config = dict(
    num_attention_heads=7,
    num_key_value_heads=1,
    head_dim=32,
    init_std_qkv=0.0377,
    learning_rate=0.000954,
    beta1=0.95,
    decay_fraction=0.689,
    final_lr_fraction=0.0,
    batch_tokens=16384,
    doc_mask=True,
    dataset='wikipedia_en',
)
MLP neurons of a small language model. Each row is named by its layer, matrix (gate and up: input weights) and neuron, and shows model dimensions 128-191. Each number is 128 + 24 x the weight over its row's rms, rounded and kept within 0 to 255. A neuron's up and down rows have the sign that makes its largest values positive.
After each neuron's rows, "fires on" lists the tokens most often at its 100 highest values on Wikipedia text that the model never trained on.

L3.gate617 [122 193 124 126 158 145 138 145 137 101 138  76 137 111 136 122 110 131 135 106 112 118 111 111  94 149 110 136 143 140 114 113 110 145 115 108 114 131 141 127  93 117 145 118 122 138  67 109 193 114 141 128 124 159 146 112 122 145 135 181 112 153 130 164]
L3.up617 [127 154 105 138 154 155 150 120 131 121 142 102 110 107 146 103 133 120 124  99 153 102  99  79 135 114 140 109 163 143 130 126 124  73  89 107  81 177  99 118 110  89  97 144 139 128 114 126 107 118  95  91 109 129 123 145 155 105 149 142 108 184 149 109]
fires on: "ed", "es", ",", "\n", "ted", " known"

L3.gate154 [141 149 134 121 109 113 160 144 142 129 113 139 124 123 112  78  98 124 153 129 152  80 180 153 200  92 108 113 145 127 124 124 159 155 126 126 136 133 157 139 107 138 144 150 111 174 129 123 163 143 149 153 163 155  85  96 126  99 113 133 141 105  90 150]
L3.up154 [179  84 122 123 157 104 134 114 161 121 108 150 115 123 124 103 162 108 143 114  82 143 178  69 136 106 159 106 128 147 129 120 157 151 136 167 122  98 125 101 126  90 155 130 129 152 176 111 158 125  75  91 148 132 121 122 146 152 104 130 124 133 125 132]
fires on: "s", " and", ":", "ts", "mer"

L5.gate556 [159 163 110 121 144 114 121 115 117  81 124  84 122 102 105 132  99 204 140 162 139 138 115 128 125 153 138 143 149  86 136 100 134 128 143  99 143 147 115  92 123 134 146 100 121 108 165 130 186 107 154 127 130 158 132 119 148 124 145 135  86 151 122 172]
L5.up556 [ 80 143 117 142 117 148 111 156 101 120 139 100 132 154 122 125  70 128 129 148  97 130 126 111 120 110 126 132 145  82 136 128 139 116  84 121 118 123  99 120 115 150 101 113 115 102 178 137 158 116  94 133 109 122 159 202 145 127 121 125 130 156 128 152]
fires on: ",", "\n", "ars"

L5.gate353 [143 126 158 133 107 108 166 135 122 177 150  96 148 105 101  90 137 104 132 151 163  93  84 116 113 110 134 131 114 125 106 117  96 115 151 116  91 162 108 122 101 147 128 112  91 150 114  93 187 163 110 151 153 110 146 112 200  98 169 137  85 142 138  92]
L5.up353 [137  93 173  90 142  89 134 111 148 148  91 122 115 150 132  63 123 111 165 156 134 118 135 145 186 119 141 108 128 131 111  91 165 156 167  81 114 123 152 110 145 131 115 150 117 109 148 155 149 164 172 135 144 139 125 136 134 119 137 121 130  99 163 142]
fires on: "i", "an", " en", "enc", "im"

L3.gate463 [108 190 143 168  91 131 136 135  76  90 170 116 117 129 161 157 103 147 150 130 162  97 155 137 157 161 110 111 166  92 147 102 134 109 135  92 114 113 134 106 140 126 135 162 137 163 122 170 141 113 133 144 120 126  97 142 136 118 104 153 148 129  73 165]
L3.up463 [116 137 166  73  64 150 162 135 130 158 137 142 121 104 103 105 134  53 109 119 107  68 174 139 125 134 108  88 155 144 128 154 104 158 119 116 145  63 137 133 145 111 152 167 135 141 112 156 118 156 119  85 107 107 125 143 137 106 147 154 121  96 140 124]
fires on: ",", "\n", "ang", " |\n", "u", "e"

L3.gate78 [108 110 134  96  80 137 120 106 135 143 137 139 125 138 160 111 179 119  96  82 134 145 135 130 135 122 125 130 141 146  76 154 136 154 133 101 141  85 123 113 106 134 112 120 172 136 176  99 102 142 101 135 133 140 146 136 147 114 159 144 119 133 157  96]
L3.up78 [129 137  77 123  65 127 154 173  74 135 103 127 122 121 106 146 114 111 132 138 141 104  95 156 100  88 111 126 115  90 108 150 152 143 122 114 120 142 114 141  89 143 165 128 192 154 134 151 128 132 147 154  75 122 120 114  88 143 153 119 147 153  85 127]
fires on: ".\n\n", " of", ".", " ==\n", "\n\n", "==\n"

L5.gate338 [133 133 151 116 124 140 106  89 169  97 116 102 150 115 132 137 141 148  91 126 108 128 116 116 117 142 194 115 133 105 118 161 113 114 127 122 107 182 143 130 104 104 116 127 128 162 130 140 158 108 159  84 119 133 109 139  99 160 110 135 152 142  89  78]
L5.up338 [142 126 149 118 105 123 160 150  96 134 128 115 145 135 183 109 131 132 117 124 155 144 133 111 118 140 104 147 124 101 128 120 145 140 149 116 141 141 144 138 156 128 120 142 131 131 140 137  97 147 164 108 137 131 120  82 154 169 138 164 117  61  85 140]
fires on: "-", " that", "\n", "|", " this"

L5.gate47 [120 151 177  93 167 132 159 135 161 139 138 134 114 136 159 148 138 172 131 113 125 146  96  92 108 141 142 185 130 147 143 134 119 128 137  95 107 121 136  95 148 103 181 105 159 118 131 170 126 159 145  89  75 111 120  96 101 112  93 143 141 165 134 108]
L5.up47 [137 139 172 136 154 136 136  90 163  94 127 135 125 152  94 174 138 148 144 141 134 129  97 100 159 170 119 134 147 122 141 147 158 126 118 133  91 128 149 107 158  69 171  97 140 121 101 133 151 101 130 142 128 145 141  86 141  96  97  99 138 148  83 103]
fires on: "\n", "ive", " Pro", " two", ")\n", " ("

L5.gate571 [111 141 112 134  96 106 137 110 125  82 189  95 120 123 134 170 121 118 143 136 141 117 101 128 149 170 142 101  91 135 120  71 162 145 101 143 110 156 120 133 126 121 127 117 161 127 131 108 152  80 109 127 125 147 130 167 119 132 125 131 146 131 123 138]
L5.up571 [109 150 128 126 111 111 136 100 131  86 132 124 110  91 114 146 150 112  97 160 130 118 133 131 157 166 113 124 104  94 140  96  74 150 118 118 133 143 144 107 121 165 103  92 140 116  90 141 117 111 112 129  72  87 135 162 117 133 149  54 158 102 111 115]
fires on: "\n", ")\n", "u", "g"

L3.gate660 [ 84 143 135 122 100 186 140 139 127 109  80 131 163 136 123 152 204 138 150 161 153 135 119 135 139 154 147 159 119 148 148 120 133 133  99 105 144 120 152 167 145 148 114  87 121 149 123 137 121 163 115 144 151 112 122 129 169  96 120 117  92 110 106 117]
L3.up660 [111 131 192  77  97 127 123  74 151 104 147 152 102 161 122  93 127  96  92 109 136 141 184  86 138 159 127 115 106 131 119 111 177 126  96 177 139  99 122 162 151 148 138 107 118 148 112 106 148 122 131 139 145 124 127 149 117 111 144 158 128 115 177 127]
fires on: " L", ")\n", "L", "18", "R", " |\n"

L3.gate183 [123 123 139  72 166 120 128 134 124 131 154 107 154 156 158  90 165 170 125  82 133 112 130  90  98  95 125 143 135 163 171 123  78 102  83 128 103 102 126  87 171 126 126 158 117  90 104 136 139 119 127 101 123 149 139 122 149 142 150 139  93 102 135 154]
L3.up183 [123 120  91 123 168 112 111 124 136 143 175 101 140 105 111 113 177 148  87 101  70 124 107 113  69 102  75 121 114 158 168 158 129 123 120 127 113 112 125  81 155 126 111 114 150  78 129 148 140 118 131 102 125 151 150  93 127 148 128 134  86 115 204 127]
fires on: "F", ":", "H", "areer", "ated", "lected"

L3.gate309 [120 163 136  88 101 123 162 131 157 166  79 143 116 143 170 121 129 133 136 124 125 162 123  84 122 135 117 135 123 113 119 143 158 123 143 123 112 101  93 134 107 146  92 125 122 133 137  94 135 128 118 120 169 147 131 108 139 155 154 132 105 139 122  79]
L3.up309 [120 172 120  73 110 126  99 110 133 191  54 104 158 112 145 175 150 104  90 113 149 129 159  78 136 103 126 158 124 125  94 143 117  99 157 124 128 141 125 129 129 148  79 114 159  97 178 109 101  91 157 111 166 130 136 123 127 118 127 106 120 128 127 139]
fires on: "-", "istor", " man", "–", "ith", "lo"

L3.gate324 [132 133  79 122 110 131 157 139 113 156 122 125 113 129 123 112 111 112 147 134 129 166  90 131  96 119 145 164 122 147 113  85  90 140  98 153 103 141 126 109 165 119 110 134 114 153 127 131 108 138 151 109 145  98 126 166 169 138 157 114 112 145 143 119]
L3.up324 [129 161 122 123 124  94 125 115 149 142 108 131 144 141 146 108 154 107 116 132  96 159 166 183 129 118 114  97  76 137 110 120  99 110 119 133 148 133 114 139 146 108  89 187 161 158 120 149 125  90 144 169 198 134 148 123 117 133 108 165 136 171 116 137]
fires on: " by"

L5.gate753 [128 123  81 131 165 152 101 119 177 124 128 114 139 144 108 135 128 130 117 124 103 145  85 105  67 174 151 138 127 155 159 164 140 151 138 154 157 119 130 115 128  72 135 141 149 155 123 103 107  91  89  72  97 138 117 161 115 158 147 145 114 141 126 107]
L5.up753 [108 165 127 126 153 155 118 154 153 146 164 140 142 137 121 141 131 141 118  97 163 150  89  83 102 121 135 150 156 123 120 130 110  95 127 128  84 103 113 130 157 113 114 110 177 148 126 115 107 132  75 143 121  95 120 139 113 145 125  70 183 179 121  95]
fires on: " ", " and", " The", " the", "ed", " had"

L3.gate339 [144 107 174 207 131 109 155  78 167 127 109 125 129 156 122 121 145 152 121 135 129 118 156 141 171 114 177 111 119 140 116 158  93 129 122 131 105  77 121 105 138 117 136 130 175 167 162  92 127 170 116 130 137 152  97 146 156 131 145 107 131 138 126 125]
L3.up339 [119 143 134 133 163  94 116 104 132  78 136 123 131 180 107 115 109 133  91 167 124 163 128 179 156 163  90 100 133 165 136 116 160 117 135 107 169 163 107 131 140 126 128 132 169 149 158 152 164 145 150 127 149 123 105  92 109 142 123 115 133 123  85 157]
fires on: " where", ";", "ed", "===\n", " and"

L5.gate577 [175  98 130 117 129  81 102 111 104 156  93 126 132 111 139 155 134 129 134  90 165  95 158 134 130 116 122 134 100 120 130 133 131 119  95 148 149 102 190 134 141 112 102 146 122  94 115  91 128 147 131  88 133 146 108 134 184 161 156 166  78 130 151 167]
L5.up577 [ 94 125 117 138 131 128 117 100 109 113 172 120  85 128 131 170 111 168 123 147 129 147  86 113 118 171 126 163 103 111 159 105 131 147 144 150 138 113 160 108 112 130 146 102 142 126 128 123  86 115 135 109 102 164 101 135 163 143  78 113  96 136 159 110]
fires on: " F", " A", ".\n\n", "\n\n", ")\n\n", " B"

L5.gate139 [103 111 133 138 123 109 169 182 145 161 118 121 148 127 141 153 152 100 154 146 165 146 136 143 162 105  99 116 118 155 124 107  90 127  69 136 135  83 115 103 131 158 133 112 114 139 152 112 168 142 120 140 165 128 127 146 177 142 151 115 172 151 117 154]
L5.up139 [145 121 136 210 177 116 119 146 117  52 118 125 154 144 147 128 100 136 138 115 122 114 143 120 147 142 122 110 121 155 123  66  81 129 133 118 134 112 145 150 110  96 132 132 127 152 137 147 134 119 137 139 124 127  55 155 119 121 100 168 132 130 134 127]
fires on: " was", " a", " of", " ", " became"

L3.gate105 [125  99  97  75  98 146 150 123 119 121 132 113 139  77 111 102 106 134 144 122 169 134 132 116 109  63 118 128 148 118  96 140 115 146 126 134 129 134 147  86 167  92 170 123 112  95 127 116 161 111  83 118 119 140 152 113 108 132 138 146 144 147 126 143]
L3.up105 [156 146 117 145 149  95 103 176 138 102 197 149 132 149 148 164 125 148 133 122 130 123 170 111  96 141 122 109 116 147 132 154 139 132  98 107 128 122 149 137 172 156  89 139 124 148 117 166 106 122 144  75 160 134  90 135 133 109 158 155 141  90 133 104]
fires on: ":", " |", "==="

L5.gate241 [118 154 133  82 163 148 150 145 139 143 100 140 115 151 112 132 142 127 108 117 183 107 149 116 107 154 154 139 143 107 170 121 149 103 151 143  99 140 133 162 151  83  91 102 109 129 138 104 103 159 170 151 122  98  55 104 147  88 149 107 107 111  67  94]
L5.up241 [138 111 108 110 138  53  97 116  76 130 166 155 185 149 116 134 167 154  96 142  95 155 107  84 132 130  98 156 105 126 101 106 104 144 141  96 160 130 116 103 143 174 110 115 144 128 118 166 125  49 133 109 104 124 141 114 124 112 117 102  91 121 110 128]
fires on: "\n", ":", ")\n", "-", "ase"

L3.gate747 [133 143 107 117 115 144 180  90 155 162  98 131  87 123 145 148 146 132 116 109 148 109 125 174 137 113 127 112 116 109 130 127 136 118 109  82 110  81 150 139 142 124 107 133 122 157 131 101 113  84 128  71 109 147 126 158 141 140 129 129 136 115 128 146]
L3.up747 [127 133 108 139 123 140 156 121 126 152 134 107  95 139 149 138  90 187 163  87 168  88 139 151 141  96 140 132 106 129 145 120 106 118 140  78  74 122  67 132 120 177 118  77 130 139 105 124 109 158 128 122 133 127 148 147 104 125 152 116 163 121 137 118]
fires on: "\n\n", ")\n\n", "-"

L3.gate6 [126 149 149 142 105 162 139 125 142 150 118 124 154 161  78 128 158  99 130 161 151 126 155 130 130 147 116 116 103 155 112 127 153  78 124 142 113 132 164 151 138 155 127  82  89 148 125 135 160 160 145 160 117  83 139  68 152 110 105 128 118 112  88 105]
L3.up6 [117  74 113 162 117 122 143  94 119 127 140 137 115 106 122  87 113 130 156 176 132 101 151 160 108  79 118 121 178 109 113 124 130 121 138 144 133 112 100 158 114 109 143  96 115 157 118 153 136 151  96 157 110  86 150 142 121 111 162 132  89 108 115 128]
fires on: "im", "re", ":", "an", "in"

L3.gate404 [123 155 143 140 154 128 134 116 116 123  84 114 118 137 105 134 120 114 145 115 115 144 119 143 159 150 168 152 168 147 100 154 171 167 142 108  74 121 132 179 109 123 138  96  85 150 136 131 128 194 165 159 143  85 124 136 144  88 143 115 110  99 128 122]
L3.up404 [104 149 128 108 130 136 148 132 137 111  84 117 115 133 134 159 119 164  87 154 101 108  97 172 124 146  69 140 164 103  86 121 107 163 146 123 103 123 138 159 121 126 116 166  90 148 149 106 156 179 142 143 138 156 135 134 102 120 101  92 139 120 184 111]
fires on: "a", "u", " In", "g"

L3.gate278 [110 122 128 123 137  92  91 117 169 138 120  93 130 151 135 165 148 138 142  51 106 111 114 137 106 115 121 146 142 144 139 157 155 146 130 132 109 126 106 112  99 133 102 153 112 100 173 120 147 115 124 143 146 103 155 141 105 125 149 135 159 205 152  75]
L3.up278 [ 93 143 136 111 177 125 123 116 170 105  95  73 121 165 182 145 137 103 121 111 104 132 122  89 130 130 151 147 135 150 134 141 123 146 140 117 158 131 141 131 110 166 134 144 114 133  99 118 160 151 137 135 155 122 142 127 144  97 155  92 125 150 119 113]
fires on: " |", "s", " and", " to", "th"

L5.gate565 [135 141 136 126 134 111 107 181 178 127 129 124  94 140 142 130 100 114  88 130 126 131 101 116 165 164 146 179 132 156 127 114 107 113 113 119 136 151 126 137 135 135 109 112 172 166 179 152 108 111 153  83 118 166 145 150 149 111 127 130 104 141  83 116]
L5.up565 [114 173 123 130 121 134 112 146 165  91 135 124 119 127 182 171 116 123 130 135 139 128 124 122 116 140 123 170 106 149 127 105 116 128  88 105 179 173 126 147 154 150 134 121 144 157 123 160 106  87 139 111 149 138 167 135 134 116 114 126 126  90 121 135]
fires on: "-", ".", " ", "78", " |", "|"

L5.gate352 [131 143 107 150 124 125 138 120 105 113 123 125 110 131  64 181 153 111 133 163 156 115 173 148 107 136 100 122 122 149 155 150 128 108 163 110 107 128  95 142 108 134 138 157 122 179 107 140  61 109 156 166 133 122 134 103 138 126 123 123 106 109 127 117]
L5.up352 [100 113 128 116  96 130 133 124 111 117 128 108 119 136 153 139 148 131 133 143 154 122 144 152 103 126 141 101 125 129 152 159  92 117 154 135 152 109 106 115 154 126 138 100 121 143 127 172  94 137 178 148 128 109 164  94 129 106 105 135  98 111  93 133]
fires on: " in", ":", ",", " of", "ern"

L5.gate723 [166 155 121 139 121  82 137 158 106 144 145 135  93 121  99 153 164 118 144 145 156 154 137 129 101 143 140 140 118 161 129 158  96 114 102 122 136 135 135 117 104 104 127 136 116 127 195 132 126  92 111  91  95 100  87 147 178 127 149 154 104 155 107 122]
L5.up723 [127 152 145 135 156  72 121 155 110 164 147 184 139 121 130 117 150  82 102 104 129 162  98 115 120 103 119 153  75 144 118 125  96 111 121 113 116 163 134 124  83  96 113  93 118 122 124 130 138 107 120 149 111 116  94 152 182 147 138 113 119 147 134 109]
fires on: ".", ".\n\n", "\n\n", "ext", " F"

L5.gate343 [147 165 152  76 128 125 145 122 142  86 160 124  92 103 125 159 130 147 127 111 157 114 138 166 122 179 155 171 136  94 166 152  78 125 125  65 131 130 103 106 124  97 173 147  96 141 153 137 143 116 125 112 122 153  98 144 121  70 124 175 102 157  91 112]
L5.up343 [135 180 139 113 104 119 105 101 126 115 167 124  36  80 142 152 108  96  93 110 188 106 110 151 151 156 138 142 171 114 158 113  98 114 126 106 110 153 115 122 121  95 152 131 122 146 124 123 128  96 118 100 176 130 106 133 153  90 126 137  96 125  89 123]
fires on: ",", "\n", " gr", " St", " (", " be"

L5.gate26 [124 142  66 132 134 111 156 138 101 166 122 115 141 136 145  94 124 125 136 116 126 163 120 163 125 157 153 125 128 144 117 156 129 131 123 152 109 123 120 104 103 137 140 125 133 117 115 132 120 157  95 128 128 122 139 157 179 172 144 140 134  90 168  96]
L5.up26 [ 81 118 142 120 163 136 115 111 105 109  71 104 156 117 182 110 178 100 111 111 125 149 106 111 197 114 177 121 111 134 117 161 138  95 145 153 136 153 145 132 139 100 108 131 184 128 155 134 141 147 113 108 124 160 134 126 112 126 179 123 134 113  84 109]
fires on: "-", "f", "ir", "hen", "ith", "n"

L5.gate128 [119 107 152 113 126 106 154 141 136 166 121 152 119 103 126  72 130  80 135 102 172 112 169 163 157 107 147 132 103 173 101 160 126 109 115  93 105 111 123 113 157 126 142 163  80 139 104 101 132 141 127 114 134 124 124 145 150 115 150 138  99 124 126 173]
L5.up128 [112 132 119 126 108  79 152 107 131 100 146 125 150 116 117  96 105 102 162 177 173 105 154 147 177 107 159 109 103 142 135 154 109 129  95 100  74 117 119 139 123  97 145 130  57 192 139 119 130 117 140 158 126 126 144 129 162 127 158 148 143  92 126 151]
fires on: " of", " |", " from", "\n", " during"

L3.gate767 [105 122  89 151 130 149 136 140 103 130 135 134 173 150 126  93 108 130 129 123 155 130 117 141 117 110 136 123 149 136 121 177  97 134 129 111 149 162 113  99 136 143 138 154 116 116  97  88 129 111 192 147 110 130 139 147  69 116 163 117 131 104 144 143]
L3.up767 [116 118  98 166 110 116 123 150 112 122 160 130 116 167 101 160 155 115 146 135 134 150 116  76 109  95 134 128 136 136  90 159 129 143 130 163 170 156 172 162 109 148 118 145 122 128 140 124 151 123 112 154 133 124 102 117 153 131 142 134 165 104 151 112]
fires on: "/", "–", "-", ".", ":", "art"

L3.gate593 [138 150 133  83 157  97 121 113 114 170 140 121 139 100 116 114 115 128 127 120 158 141 140  88  77 128 136 152 115 121 129 121 113 127  91 141 155 113 109 112 160  93  96 124 126 142 174  95 165  93 132 102 138 124 131  63 176 149 148 173 123 130 117 137]
L3.up593 [110 150  90 116  94 101 121 122 147 129 131  95 139 116 147 159 120 100 133 128 107 138 118 149  78 168 109 120 128 138 122  94 123 143  99 132 128 157 105 155 138 121  92 192 118 125 147  96 164 114 205 108 158 155 101  90 128 131 177 180 150 113  87 150]
fires on: " by", "-", ",", "\n\n", " A"

L5.gate297 [149 118 121 121  66 107 162 136 105 105  98 118  98 107 116  93 110 120 152 125 145 130 156 140 152 155 156  99 137 131  96 133 160 155 161  94  91 122 133 130 107 131 112 160 136 142 116 123 129 161 154 127 133 132 116 150  97 102 144 100  61 126 129 167]
L5.up297 [135 135 107 130 108  64 100 117 103 124 130 160 125  92 103 128 104 152  93 139 114 126 134  91 130 153 115 149 134 130  96 145 167 129 126 124 106 110 104 157 102 140  99 159 110 115 136 113 130 111 124 131 143 156 126 146 116 115 105 125  97 119 134 132]
fires on: ":", "t", "d", "s", ";", " and"

L5.gate333 [140 150 126 118 120 149 126 150 145 143 120 159 129 141  78 120 143 139 132 148 117 136 106 123  94 132 174 109 162 112 127 146  99 125 135 113 148 138 130 114 115 120  86 169 125 133 153 105 127 137 115  93  99 100 105 125 165 110 108 128 132 165 131  90]
L5.up333 [103 139  97 112 110  91 145 141 166 169 109 164 108 126 116 115 163 168 126 109 140 126  97 103 129 124 132 118 115 162 167 150 113 167  89 131 138 127 142  94 165 152 121 114 133 123 137 110 108 159 141 143  76 129 127 107 177 110 123 116 132 135 133 132]
fires on: "\n\n", " |\n\n", ".\n\n", "==\n\n", ")\n\n", " ===\n\n"

L5.gate99 [ 98 135 132  97 142  99 129 130 170 123 127 114 120 124 163 118 118 166 142 125 190 149 132 102 139 123 126 165 126 153 166 106 139 161 111 145 138  83 100 154 150 118 134 124  98 124 154 125 161 136 164  90 172 116 118 107 167 114 112 168 135 149 149 173]
L5.up99 [ 97 145 157 141 138 118 136 114 151 126  95 164  94 166 155 104  93 169 137 127 147 139 114 119 154 118 127 156  86 114 139  91  95 146 152 139 135  85 108 144 159 114 138 149  97 135 107  91 148 120 145 169 152 111 114 182 131 143 119 145 134 151 176 190]
fires on: " the", " was", ","

L5.gate634 [140 166 109  56 128 128 178 137  94 141 115 119 139 158 126 145 156 120 138 120 138 123 122 123 135 123  96  98 153 104 119  59 153  84  94 133 100 153 122  93 150 172 108  87  77  93 145  97 134 141  98  99 118 118 105 150 132 120 124 133 106 125 116 101]
L5.up634 [139 133 137  89 126  85 126  82 129 140 146 106 108 103 149  99  89 131 127 133 183 110 142 175 149 106  91 115  97  98 100 100 112 145 104  79 130 102  85 154 106 131 121 117 135 101 132  86  89 133  91 119 140 181 139 123 125 124 143 129 155 130 136 131]
fires on: ".\n\n", " m", " October", " years", ")\n\n", " November"

L5.gate350 [110 100 104 149 116 135 131 123 154  98 164 118  99 154 139  95 154 136 113 125 140 135 137 102  95 105 161 150 136 180 136 109 144 126 106 106 131  77 141 103 169 118 134 151 164 162 110 113 141 174 156 106 115 148 150 135 177 147 122 127 139 139 144 150]
L5.up350 [116 108 124 141 141 149 132 132 182  96 142 144 115 154 126 142 125 132 108 116 109 121 138 106 117 119 133 160 116 147 148 114 148  96 119 130 163 121 169 105 163 133 140 141 155 160 123 124 142 150 142 122 105 119 132 114 116 154  90 115 206 157  99 126]
fires on: " v", " and", " V"

L5.gate8 [131 105 120 124 135 127 152 111 160 195 121 148 116 129 141 154 136 118 112 162 129 132 154 110 148 120 168  98 106 114 129 157 132 129 152 129 108 109 165 131 148 156  81  97 106 161 104 125 130 170 111 140 119 119  74 167 125 107 175 105  83 116 120 117]
L5.up8 [112 177 150 140 133 180 129 100 186 175 175 120  97 103 144 151 153 130 143 150 117 127 122 142 141 143 177 113 112  96 136 151  96 122 102 145 115 137 104 167 173 163 143 121  78 177 119 125 134 120  98 103 142 178 134 167 135 119 131 115 105 100 117 106]
fires on: " of", ")\n", "-", " by", " from"

L5.gate22 [120 145 105 135 120 148 155 151 133 145 126 124 149 143 107 126 146 143 138 168 135 100 136 164 122 108  92 106 177 103 153  96 162 137 137 137 149 126 171 129 111 146 180 148 123 148 100 147 128 142 121 123 105 122 114  96 105 102 101 149 126 115  91 115]
L5.up22 [121 159  92 158  83 128 134 178 126  98 137 145 142 156 122 150 123 122 126 124 111 137 156 175 108 124 108 118 141 107 129 118 124  71 151 142 146 122  84 108  95  87 110 113 161 163 126 109 141 128 155 133 141 105 113 151 123 113  95 136  89  91 133 113]
fires on: " S", ".", " ", " in", " of"

L5.gate548 [120 125 119 100  93 148 126  99 146 159 119 174 144 159 168 130 112  76 163 130 157 147  81 141 124 132 151 124 140 134 129 114 111 104 153 135 120 145 137 142 176 121 127 138 100 158 120 127  78 138 145 117 173 107  70 142 179  94 153 150 112  77 104 100]
L5.up548 [105 125 137 116 106  98 135 103  87 138 136 117 129  94 170  79 138 119 127 139  96 104 149 142 155  93 116 137  90 151 129 160 110 154 106 140 138 173 153 141 123  91 170 140 118  93 113  99 102 167 145 166 134 152 119 149 175 148 115 130 197  90 116 143]
fires on: " and", " by", " of", " &"

L5.gate311 [104 169 109 125 115 145 152 138 104 132  99 116 140 130 127 102 166 164  81  94 100  95 146  94  71 156 162 137 161 191 127 124 133 152 149  66 126 118 166 115 108 156 127 143 161 170 127 121 142 150 143 136 175 151 115 103 115 121 136 145 156 126 120 140]
L5.up311 [ 79 129 113 125 108 133 121 170  87 155 119 159 166  99 130 118 178 148 119 139 101 166 126 156  91 119 165  93 157 127 131 137 113 125 135 112 116 119  97  87 143 110 146 107 140 171 118 144 148 145  98  89 161 112  94  83 123 154 117 120 127 144 153 114]
fires on: " in", "\"", " who", ")", "'"

L3.gate249 [133 143 130  89 118  76 113 100 172 111 118 108 116 154 120 146 140  89 140  63 148 121 110 107 127 177 150 140 144 157 144 120 161 134 141 117  72 154 122 145 143 107  83 102 141 127 158  86 144 105 201 134 119 105 131 124 181 106 110 158 112 138 121 148]
L3.up249 [159 140 143 134 105 137 138 143 151 115  79 134  93 169 152 136  97 195 164  98 145 124 120 137 165 150 175 102 123  85 119 133 147 111 115 116 118 147 116 176 170 156 127 116 114 125 112 133 147 154 134 143 128  94 167 143 145 130 112 103 122  96 149 146]
fires on: "a", "u", "an", "ar", "n"

L3.gate385 [110 144 125  99 136 160 138 133 131 113 100 118 142 116 162 149 139 127 161 101 176 147 114 104 152 159 127 167 145 112 107 127 118  61 151 119 115 116 123 136 143 132 125 112 104 170 121 137 109 128 128 158 161  98  89  95 175  65 129 136 108  97 121 182]
L3.up385 [167 120 120  88 173 133 152 165  90  99 131  89 176 124 158 127 166 106 130 147 117 135  84  74 154 155 111 128 140 133 121  73 149 123 115 121 161 157 104  78 117 149 112 129 111  90 120 143  80 135 173 156 119 142 127 102 128  80 133 142  92  89 112 157]
fires on: ":", ",", "ase", "ation", " Off", " medal"

L3.gate120 [129 116 118 120 160 142 143 162 119 142 123 142 120 160 134  76 203 152 130 126 106 148  90  99  94 137 170 116 110 161 129  89 118 121  68  95 137 120 159 123 137  88 114 124 131 118 130 110 129 121 129 122 107 149 122 114 170 115 151 168 124 134 163 173]
L3.up120 [144 160 134 109  80 173 165 152 117 152 155 124 130 133 150 121  87 134 145 136 148 143 148 130 137 130 106 123 138 107 124 136 169 134 122 131  95 157 112 133 113 134 154 105 108 155 113 137 103 135  76 105 128 112 109 121 114 140 154 145 160 108 121 120]
fires on: "\n\n", ".\n\n", " |\n\n", ")\n\n"

L5.gate303 [172 117 125 143  47 176 163 138  96 173 136 118 120 100 141 113  96 137 195 142 161 141 106  94 128 129 142 115 133 124 114  96 145 116 167 129 132 188 135  85 118  98 120 115 126  81  89 114  87 134 113 106  89 130 146 151 112 127 160 141 120 134 134 168]
L5.up303 [162 108 157 105  92  87 113 137 118 111 138 126  81 136 138 144 152 133  93 118 164 112  99 133 151 133 182 132 120 134 143 107 157 114  99 155 170 132  97 126 131 166 103 147 157 162 138 105 160 138 134 132 133 136 117 142  94 115 129 148 150 123 119 182]
fires on: " |", " ", "\n"

L5.gate489 [111 125 109 152 121 138 120  98 140 140 168 174 157 117 144 124 182 123 132  95 138 117 134  95 142 150 134 143 104 125 125 153 107 101 107 134 140  84 115 106 123 109  94  95 141 178 127 135 112  98  72 116 129  68  85 110 110  91 146 155  97 114 125 135]
L5.up489 [137  91 132 115 143 163 124 152 166 146  83 142 142 127 142 134 172 132 100 116 145 147 135 126 128 172 122 177 128 129 141 133 140 111 134 110 163 127  71 150 141 147 174  79 137 130 121  98 130 138 176 134 126 130 113  90 163  96  92 114 140  80 104 151]
fires on: " as", ".", " ."